From a checkpoint of a small transformer trained on Wikipedia.
Size: 7 heads of 64, MLP 2240 tanh GELU, vocabulary 2797, 33.4M parameters.
MLP neurons of a small language model. Each row is named by its layer, matrix (up: input weights; down: output weights) and neuron, and shows model dimensions 298-425. Each number is 200 + 20 x the weight over its row's rms, rounded and kept within 0 to 999.
A block is one neuron, or neurons of one layer that tend to fire together. After each block is what it responds to, as a language model described it from the Wikipedia text at the highest values.

L2.up219,220,187,192,234,160,219,206,191,237,185,180,227,171,198,208,173,218,179,172,187,189,204,195,189,197,193,201,222,191,229,183,216,191,205,251,223,218,223,204,214,222,231,235,203,163,185,208,193,201,209,219,186,222,203,204,187,169,203,195,209,193,221,195,199,192,177,199,181,200,195,173,196,191,218,189,190,176,196,220,212,204,192,212,203,220,220,196,201,204,206,189,211,211,211,231,208,195,190,199,216,214,197,212,210,198,199,173,215,215,194,169,255,229,229,243,175,158,200,220,165,207,188,223,200,177,218,175,190
L2.down219,187,179,206,175,232,166,165,196,161,206,211,168,204,216,176,218,227,255,225,197,182,172,229,176,217,201,189,203,155,194,178,195,208,202,180,216,191,211,199,160,202,188,198,213,229,194,179,199,219,191,175,213,205,199,199,192,219,183,200,154,194,210,204,176,234,228,198,233,210,209,202,197,209,189,217,207,197,203,181,179,173,186,229,222,183,203,177,202,191,184,222,204,211,189,175,197,221,206,223,173,210,193,187,162,218,188,214,211,201,202,211,131,166,184,180,213,200,190,187,246,185,198,207,231,234,198,236,207
L2.up649,191,230,165,248,206,182,196,168,184,200,195,211,198,213,169,196,226,182,230,183,137,179,227,172,202,175,221,188,201,199,213,187,185,215,173,196,160,202,183,203,196,193,203,248,174,186,182,209,190,191,208,191,189,199,224,208,201,243,203,154,180,177,250,155,197,212,164,213,218,187,197,180,231,184,174,213,190,198,196,171,224,194,228,205,207,242,165,176,205,187,187,243,203,186,201,230,180,175,201,209,216,200,200,199,204,192,192,176,208,211,171,212,184,191,202,215,213,200,175,201,210,230,179,197,213,177,182,204
L2.down649,211,197,198,202,205,193,220,228,214,189,237,186,163,171,246,183,172,219,190,172,198,221,183,193,219,243,178,209,175,214,201,228,188,211,192,200,193,199,190,213,219,175,223,170,198,188,195,194,193,279,196,196,226,162,199,196,223,193,177,206,196,211,201,230,188,199,186,212,209,198,228,199,211,233,219,207,202,209,154,184,199,171,221,198,190,198,172,186,179,195,186,189,228,186,200,220,236,215,217,189,166,217,204,205,216,194,186,181,181,224,217,197,197,224,196,204,200,211,233,211,230,176,241,216,162,172,141,166
L2.up734,198,187,202,192,207,185,163,169,155,214,183,241,188,179,191,222,186,197,222,183,168,154,222,239,176,214,201,182,205,197,193,195,185,199,236,192,206,183,163,219,176,171,218,223,195,168,173,191,183,200,202,186,196,178,205,213,219,201,190,161,205,210,249,209,219,204,200,238,191,183,211,198,201,196,186,190,207,189,164,203,171,195,187,222,186,263,175,185,200,207,210,207,192,147,235,167,197,206,211,182,183,208,220,222,185,232,205,192,198,199,235,215,187,167,201,217,193,208,188,210,232,236,195,205,206,175,206,211
L2.down734,202,224,191,199,185,196,175,206,216,233,195,192,234,197,218,126,226,230,191,220,198,171,213,188,237,179,184,195,198,209,178,236,190,215,192,222,188,196,215,228,180,206,207,226,213,221,230,238,223,221,208,196,206,193,206,224,184,236,214,197,172,211,203,222,162,200,203,191,210,222,207,199,195,206,216,210,231,181,189,208,223,187,184,180,200,209,204,183,168,192,202,175,194,245,203,193,192,222,186,225,204,179,210,174,203,215,197,175,211,225,196,226,218,190,196,202,215,220,190,157,177,212,215,217,206,221,180,166
L2.up2050,188,206,218,196,214,201,178,192,195,193,168,201,197,216,178,197,208,191,224,218,186,195,186,196,169,214,208,214,225,231,165,207,178,196,192,208,183,201,165,195,159,197,134,220,200,217,212,194,179,203,232,184,184,221,213,187,219,167,176,176,203,225,194,195,222,176,250,186,203,187,214,206,214,206,167,194,213,237,183,175,180,178,243,174,216,238,171,177,228,173,208,254,201,175,184,196,198,173,172,223,158,159,227,193,211,211,215,181,185,199,139,187,171,195,200,182,190,185,210,178,216,204,192,190,198,215,193,185
L2.down2050,207,201,183,196,177,167,234,224,213,199,239,198,199,208,208,184,191,171,203,189,187,211,177,230,199,213,229,201,197,187,200,175,203,207,223,202,194,168,223,185,215,208,219,197,212,184,183,209,225,196,205,192,200,194,233,188,165,216,198,212,178,181,153,193,214,205,174,230,217,190,219,181,205,183,234,220,197,191,200,221,225,209,208,234,195,210,199,231,183,193,196,178,215,198,162,221,192,201,228,211,249,213,177,208,183,176,199,225,195,175,191,198,216,191,205,191,209,196,202,224,181,158,215,222,186,210,206,215
Word-completing final subword. Final subword tokens that complete a multi-piece proper name or rare word, e.g. Philipp-ines, North Carol-ina, Ronald-o, Morric-one.

L4.up549,199,156,223,205,159,232,192,192,177,179,191,168,187,195,188,190,196,201,188,187,217,213,171,209,246,191,188,197,174,233,196,190,188,208,205,205,197,195,226,214,208,209,210,177,197,184,195,194,179,216,227,189,217,226,203,233,188,221,170,213,224,200,165,220,194,209,216,206,198,225,193,186,204,189,206,183,193,207,194,206,219,207,180,219,215,143,195,203,179,206,225,189,160,243,193,189,223,181,235,215,219,204,208,171,236,206,183,191,175,224,198,210,216,174,197,235,206,210,228,198,186,210,200,202,196,155,207,201
L4.down549,205,206,225,203,211,223,196,192,217,193,162,225,193,196,196,228,184,172,246,197,216,194,191,174,210,216,200,223,202,214,191,188,161,215,180,188,189,166,186,211,202,141,197,195,261,218,183,207,226,213,198,222,189,199,215,213,237,225,185,221,207,158,193,200,221,220,186,213,200,216,213,231,205,191,207,166,164,188,188,195,240,180,209,226,223,190,211,209,216,186,203,179,190,223,203,210,196,200,185,192,212,212,209,182,212,189,210,178,193,223,208,205,224,184,201,210,203,187,214,195,208,194,251,214,176,233,210,224
L4.up698,191,200,200,182,168,193,229,203,181,225,174,172,198,210,157,219,193,184,149,241,194,213,192,169,199,200,209,220,175,180,224,156,187,206,225,223,176,186,206,194,207,208,223,164,181,239,197,178,172,192,203,252,188,220,195,187,177,205,148,175,193,202,194,186,159,251,212,180,188,224,179,168,205,173,210,196,179,163,182,214,214,218,172,207,224,173,208,188,218,222,208,212,224,217,220,157,243,156,197,172,231,200,198,167,169,224,208,226,211,219,218,225,232,207,215,208,204,210,217,229,201,204,222,237,206,179,214,140
L4.down698,200,207,198,192,178,186,237,231,234,144,177,216,204,183,180,232,165,163,201,202,197,242,226,200,211,174,178,187,214,209,205,218,204,196,197,196,221,175,191,219,187,210,172,225,206,202,203,197,202,187,228,220,194,205,190,209,178,193,235,206,203,213,195,205,176,190,206,198,212,205,218,200,220,213,182,207,195,241,194,172,183,166,189,170,154,225,217,181,204,223,191,204,209,215,192,205,192,192,214,228,194,194,195,193,212,167,203,204,189,181,195,174,208,188,188,211,218,170,207,207,228,227,227,201,148,231,192,207
L4.up1451,197,187,235,175,222,205,212,192,188,188,204,190,205,212,206,226,212,195,184,226,214,219,217,171,194,194,196,200,162,201,239,193,184,211,246,206,194,185,204,190,189,193,205,172,183,216,229,230,161,206,175,179,191,225,175,205,181,201,198,204,191,200,166,230,174,219,238,167,189,197,187,228,225,204,204,227,178,217,211,196,198,234,158,209,205,181,222,213,197,204,207,208,225,183,172,212,252,181,229,195,230,226,204,240,203,215,203,195,211,194,163,206,193,165,197,188,198,188,207,170,186,171,195,179,240,211,202,206
L4.down1451,235,184,201,214,190,168,185,194,203,220,215,224,190,244,201,201,167,204,187,189,194,197,204,159,178,218,161,203,213,189,216,177,210,202,206,231,209,164,199,212,172,193,206,193,194,198,211,205,206,195,200,216,225,213,206,182,180,231,167,215,213,207,211,210,183,218,255,203,237,213,202,202,206,233,219,163,196,207,188,201,229,185,224,223,198,220,185,200,181,208,181,182,183,170,202,246,179,200,191,248,199,167,189,168,190,221,228,175,198,216,238,193,202,173,230,222,225,214,180,220,133,138,183,185,179,227,221,171
L4.up1581,192,229,186,205,192,246,185,205,194,201,206,215,193,214,226,211,200,183,201,182,179,196,212,167,169,195,204,213,192,190,215,181,195,188,217,214,202,172,199,217,171,164,243,209,223,223,196,189,203,211,182,254,219,160,200,199,194,183,175,205,166,245,186,209,218,236,203,177,200,238,216,240,181,148,186,174,193,183,197,228,182,224,237,196,190,187,234,177,157,222,189,199,224,229,219,165,218,188,218,180,193,200,221,214,203,201,202,157,196,211,233,187,192,227,230,190,223,197,197,208,193,193,203,224,206,171,202,175
L4.down1581,190,181,202,198,196,209,200,193,201,180,188,210,197,217,210,177,189,182,194,169,164,168,201,214,235,172,221,211,203,195,164,186,178,184,198,222,188,180,194,214,210,201,225,251,204,162,192,211,205,192,232,178,227,220,205,203,236,232,187,207,195,197,197,214,194,157,204,188,184,176,218,183,217,203,193,203,207,207,252,207,189,215,186,210,217,222,173,236,247,206,181,198,181,209,176,218,196,223,167,208,219,185,221,191,171,250,221,220,221,222,207,196,206,203,202,201,200,165,166,185,192,172,197,204,223,211,192,217
Mid-word second fragments. Second word piece right after a short initial fragment (often s/S/f/comp), especially "om" in s-om-ewhat, s-om-ething, also F-il-ipino, comp-ute.

L3.up593,233,211,181,194,191,202,173,226,173,224,223,225,175,173,176,207,190,211,198,211,165,178,192,210,200,193,243,205,176,174,248,216,214,225,214,202,176,205,217,230,224,199,203,186,190,199,183,208,199,164,204,207,208,197,197,186,194,211,189,232,191,203,159,188,197,182,176,158,215,225,184,202,193,221,200,196,209,223,192,191,165,211,209,202,203,183,223,214,190,226,205,186,221,231,195,197,224,207,217,210,197,207,192,202,177,204,254,243,179,207,259,212,185,208,178,198,208,178,212,227,146,225,176,217,186,173,241,208
L3.down593,184,198,249,233,213,195,197,202,189,186,192,199,210,162,187,204,180,207,180,198,160,163,179,190,240,217,181,217,198,213,221,220,208,137,207,204,218,192,211,198,205,167,208,193,207,180,184,206,176,202,199,216,257,217,181,184,204,189,183,189,218,196,184,167,235,205,234,207,187,198,205,151,179,214,208,227,183,209,194,220,204,205,187,202,159,187,195,199,194,218,186,201,199,197,202,224,202,207,188,176,195,230,187,203,227,177,201,199,172,212,196,227,179,213,206,197,176,186,218,201,198,233,162,195,199,219,192,185
Mid-word vowel fragments. Short vowel-led second pieces of words split after a one- or two-letter onset like s, f, sp, K: s-peed, f-ate, sp-an, S-usan.

L2.up318,234,213,190,212,151,207,180,200,181,213,173,215,196,193,174,213,239,205,198,204,170,211,192,193,212,188,212,175,194,247,220,183,220,177,182,195,192,202,167,203,203,182,261,189,218,198,217,214,212,219,199,193,211,207,193,215,201,162,214,227,198,238,192,210,214,173,207,208,215,207,200,186,201,190,199,215,188,187,227,208,204,225,216,200,212,167,216,234,187,219,225,235,235,200,183,197,229,203,226,193,176,186,187,186,225,219,225,203,195,193,228,195,207,209,221,207,177,195,198,179,189,190,215,191,182,185,229,208
L2.down318,214,182,222,176,165,200,220,196,191,181,177,215,190,201,164,208,183,184,219,179,193,170,187,201,207,219,249,202,200,226,190,194,213,200,201,219,181,195,210,188,189,187,204,196,208,217,217,190,198,216,191,213,185,194,201,196,148,196,171,203,189,229,210,179,192,183,193,193,179,193,174,190,204,229,174,191,211,222,207,210,229,206,224,196,211,222,185,226,192,189,162,170,184,216,166,189,179,201,217,168,170,208,202,195,215,202,247,242,236,174,221,210,189,217,221,232,199,204,234,234,208,193,166,228,198,218,182,260
L2.up1377,203,208,199,197,199,196,227,222,174,187,215,202,204,204,176,185,191,233,165,206,204,210,195,183,213,172,200,209,219,183,175,210,204,182,203,202,178,158,188,206,227,256,232,186,227,233,181,195,206,216,183,223,193,184,223,169,212,194,191,227,254,186,200,174,210,188,206,216,200,182,196,186,196,205,195,213,203,215,204,195,210,217,188,208,192,232,233,208,214,234,159,209,231,176,193,203,203,213,221,181,184,236,193,234,169,193,193,210,218,211,220,208,204,224,199,180,197,205,211,207,183,161,178,218,211,196,238,210
L2.down1377,216,210,233,193,219,204,189,167,187,205,181,219,223,193,252,185,202,203,208,198,247,212,211,182,190,221,173,197,204,180,213,205,179,199,226,220,172,225,202,202,197,225,197,227,188,211,151,201,194,168,221,220,191,235,211,219,146,201,210,198,168,182,153,161,194,170,192,205,245,191,200,185,184,169,205,209,215,198,224,206,209,219,196,220,193,180,214,199,206,201,229,125,206,229,196,211,190,210,228,210,207,228,186,196,195,189,202,187,216,217,189,198,226,244,220,214,174,194,206,209,190,194,177,210,198,236,178,217
L2.up1704,214,202,183,220,202,186,218,219,203,209,194,188,224,195,199,190,193,244,181,175,182,147,212,167,228,170,223,219,178,191,197,206,211,175,198,151,203,169,190,197,236,217,197,149,223,201,231,199,188,221,224,222,251,220,196,182,185,191,201,218,224,203,189,202,191,201,215,211,211,217,164,199,195,215,210,189,215,203,202,213,164,202,173,233,223,193,219,211,175,220,179,202,220,229,229,199,247,191,190,202,199,202,189,235,226,192,204,201,219,197,231,212,194,191,213,186,158,193,224,223,178,206,207,199,200,189,220,164
L2.down1704,183,201,198,212,139,174,225,216,213,225,178,225,195,191,209,208,191,231,211,222,187,204,205,144,187,201,183,186,214,201,188,233,191,209,225,205,231,222,203,194,197,220,197,174,174,177,213,222,155,172,211,195,212,217,188,208,170,225,225,216,197,196,183,203,219,188,187,170,229,223,175,219,190,225,205,193,225,200,200,197,215,199,226,195,205,187,232,158,204,222,198,205,209,204,216,181,199,179,215,203,186,216,216,228,205,214,204,199,205,205,190,234,226,232,204,197,180,211,212,169,191,196,153,164,160,220,189,164
L2.up2209,220,196,220,211,168,204,209,215,196,152,213,214,190,144,197,205,228,190,200,170,198,191,198,190,216,171,235,227,233,203,190,200,219,210,209,170,178,213,202,204,197,199,197,214,184,227,230,212,238,173,214,215,200,172,201,246,178,204,207,218,190,207,187,199,158,216,181,199,234,225,198,219,209,210,254,206,173,185,239,214,163,208,257,190,189,181,186,238,178,217,197,202,205,225,221,194,179,214,192,195,179,207,213,206,198,173,182,219,191,216,199,191,186,206,220,155,171,158,232,199,212,198,177,211,219,166,220,189
L2.down2209,176,231,192,224,206,207,229,188,190,201,180,151,199,144,171,213,196,194,198,186,231,208,173,204,232,182,241,197,221,233,167,190,207,188,207,229,225,194,195,215,186,183,217,210,226,226,217,207,188,165,230,215,200,190,201,208,217,226,201,180,221,184,185,240,192,224,232,174,200,248,213,163,209,261,159,178,163,221,195,191,195,190,186,208,211,196,219,212,170,232,198,174,225,205,200,189,215,218,212,200,181,191,213,189,196,228,196,186,195,177,210,194,195,208,193,182,174,182,229,216,220,205,186,192,236,177,217,183
Second piece after initial S. Word-piece tokens that directly follow a split-off initial "S" or "s", as in S|um|mit, S|um|mers, S|ales, s|em|i-finals, in headings, tables, names and prose.

L4.up660,209,226,187,240,211,218,168,204,187,196,193,211,207,193,192,184,205,212,211,230,204,190,187,171,203,200,186,206,226,217,217,200,186,178,209,198,158,210,203,214,184,192,182,220,208,178,199,231,240,190,216,180,207,189,202,187,202,172,219,227,198,220,198,157,206,215,211,207,240,150,212,179,211,167,210,194,173,219,196,233,174,198,244,192,231,243,200,190,223,201,174,208,215,243,199,205,192,190,192,214,215,220,204,218,204,215,204,210,153,200,194,207,206,219,194,217,203,157,229,208,176,228,213,227,242,195,184,170
L4.down660,186,236,184,211,205,182,234,213,224,220,182,224,164,198,209,209,196,183,147,192,221,208,206,236,197,195,229,210,223,233,225,199,144,150,183,193,159,170,226,200,201,178,184,178,188,215,205,200,231,211,223,184,196,214,206,200,195,198,170,202,205,179,225,230,215,211,195,256,186,216,202,194,232,175,216,215,183,188,186,191,204,217,230,221,164,210,219,224,183,181,192,157,192,186,188,201,203,173,207,201,178,163,172,182,189,187,203,182,198,206,230,197,177,209,175,207,192,199,173,201,195,217,200,189,177,219,193,225
L4.up1100,193,217,196,207,178,185,208,194,196,221,184,228,220,170,174,178,186,239,167,189,213,169,205,219,214,195,191,231,222,186,212,208,185,216,232,223,223,186,212,209,184,217,182,184,203,209,227,233,211,204,194,172,232,189,207,176,198,200,225,219,205,218,213,207,220,182,194,219,182,174,188,231,176,181,207,208,199,207,169,161,192,207,214,206,225,183,185,192,211,227,228,194,198,207,191,186,215,203,194,215,228,211,185,199,224,190,196,226,194,177,224,216,176,182,202,215,227,184,185,188,183,201,238,225,226,176,172,190
L4.down1100,198,221,199,173,224,205,190,198,217,189,201,207,210,238,227,201,227,205,218,172,192,192,181,168,206,182,215,200,242,199,249,206,194,210,214,210,211,213,176,220,188,195,194,175,218,191,187,220,232,184,200,197,187,217,214,193,200,209,203,216,203,197,196,177,154,200,166,209,224,190,185,185,187,218,214,210,199,181,202,236,218,192,207,195,200,185,187,205,197,215,206,214,198,167,225,216,213,209,212,205,205,209,200,189,158,203,190,181,188,197,216,177,228,187,191,211,195,173,198,187,201,227,184,153,187,207,167,193
L4.up1621,209,223,191,185,197,201,201,197,200,194,210,201,209,195,198,161,223,186,174,216,200,187,200,192,171,203,227,216,211,209,224,189,171,187,210,211,213,222,187,240,184,203,186,113,207,188,177,219,235,194,219,204,178,198,201,202,201,228,202,206,207,202,215,194,214,179,153,195,223,205,195,191,216,220,208,193,199,230,221,217,197,229,238,247,224,213,206,228,207,231,225,217,210,212,183,215,215,216,199,221,190,185,196,193,208,184,174,196,171,184,219,234,203,208,184,200,191,213,181,206,163,172,190,193,214,198,176,169
L4.down1621,192,191,179,190,203,197,190,216,196,195,180,195,192,216,180,202,183,198,199,208,180,209,232,205,193,192,229,214,227,231,242,174,167,197,192,167,180,217,177,235,203,206,153,208,195,215,188,212,220,198,216,199,203,215,243,206,177,215,181,194,209,224,187,229,188,191,181,233,207,187,214,186,212,202,202,210,176,204,211,214,187,178,239,204,212,221,176,201,190,193,194,223,213,233,229,223,219,189,198,190,235,210,181,194,192,195,183,219,179,184,211,241,187,206,198,227,235,179,178,189,190,189,214,204,217,174,160,224
L4.up1982,241,212,210,223,204,187,180,204,188,199,196,219,197,201,232,190,223,185,215,163,195,212,185,177,218,172,240,210,185,209,173,188,161,187,219,184,190,200,232,208,151,187,185,206,198,197,201,252,208,201,215,148,185,235,217,201,167,187,173,210,190,197,209,205,232,190,191,212,181,156,220,188,205,180,223,166,230,206,206,212,183,203,230,227,211,214,204,196,189,204,195,195,204,173,188,221,218,202,170,204,204,205,192,186,165,203,237,189,163,159,215,228,184,164,176,225,225,234,160,220,204,215,205,191,235,189,175,186
L4.down1982,170,223,190,215,207,193,222,210,201,227,197,180,208,200,187,218,189,215,161,222,212,204,207,190,225,226,206,158,201,211,226,211,187,200,164,182,184,192,191,232,210,203,202,192,209,202,190,204,230,178,216,225,193,199,217,166,200,242,219,221,215,178,194,206,190,231,198,225,181,205,183,196,205,235,187,209,220,191,188,204,227,185,210,186,205,236,230,218,222,216,206,217,178,204,203,189,190,188,226,200,198,202,171,212,185,193,182,183,193,190,181,198,193,199,185,208,205,151,164,237,182,222,181,193,190,209,176,173
Place name endings. Final word pieces that complete country, state or region names, in running text and sports tables, such as Costa R-ica, Alger-ia, Scot-land.

L3.up1194,182,208,228,175,203,170,189,207,217,211,162,209,206,234,210,208,229,190,193,213,184,183,217,173,186,198,222,212,212,187,197,196,194,175,198,218,191,188,207,223,186,217,179,152,208,188,199,261,215,204,221,201,197,201,197,195,172,216,178,216,203,207,214,184,207,192,195,214,230,195,166,187,233,196,189,197,213,218,221,199,201,204,232,194,198,209,187,203,235,213,197,191,245,221,199,200,250,210,210,194,218,177,196,183,206,200,167,221,132,178,210,218,170,227,184,200,195,163,187,219,172,197,181,213,209,210,200,196
L3.down1194,203,233,189,203,187,180,216,204,199,221,219,222,208,220,187,229,201,228,201,207,201,220,221,211,186,204,226,195,218,227,248,192,174,186,183,194,175,225,212,192,209,222,152,206,199,202,173,204,238,199,237,179,162,239,246,193,175,190,199,207,207,199,245,205,222,184,202,243,205,154,192,197,202,160,187,221,177,190,207,210,207,181,215,196,200,228,209,208,205,185,209,207,185,218,191,229,212,189,183,232,212,189,183,197,208,197,207,195,140,194,220,218,195,189,215,206,209,189,197,204,160,201,215,203,218,187,168,216
Country and nationality names. Final pieces of country, nationality, language and place names completing a split word, e.g. Belg-ium, Fin-land, Pol-ish, New York, U.S.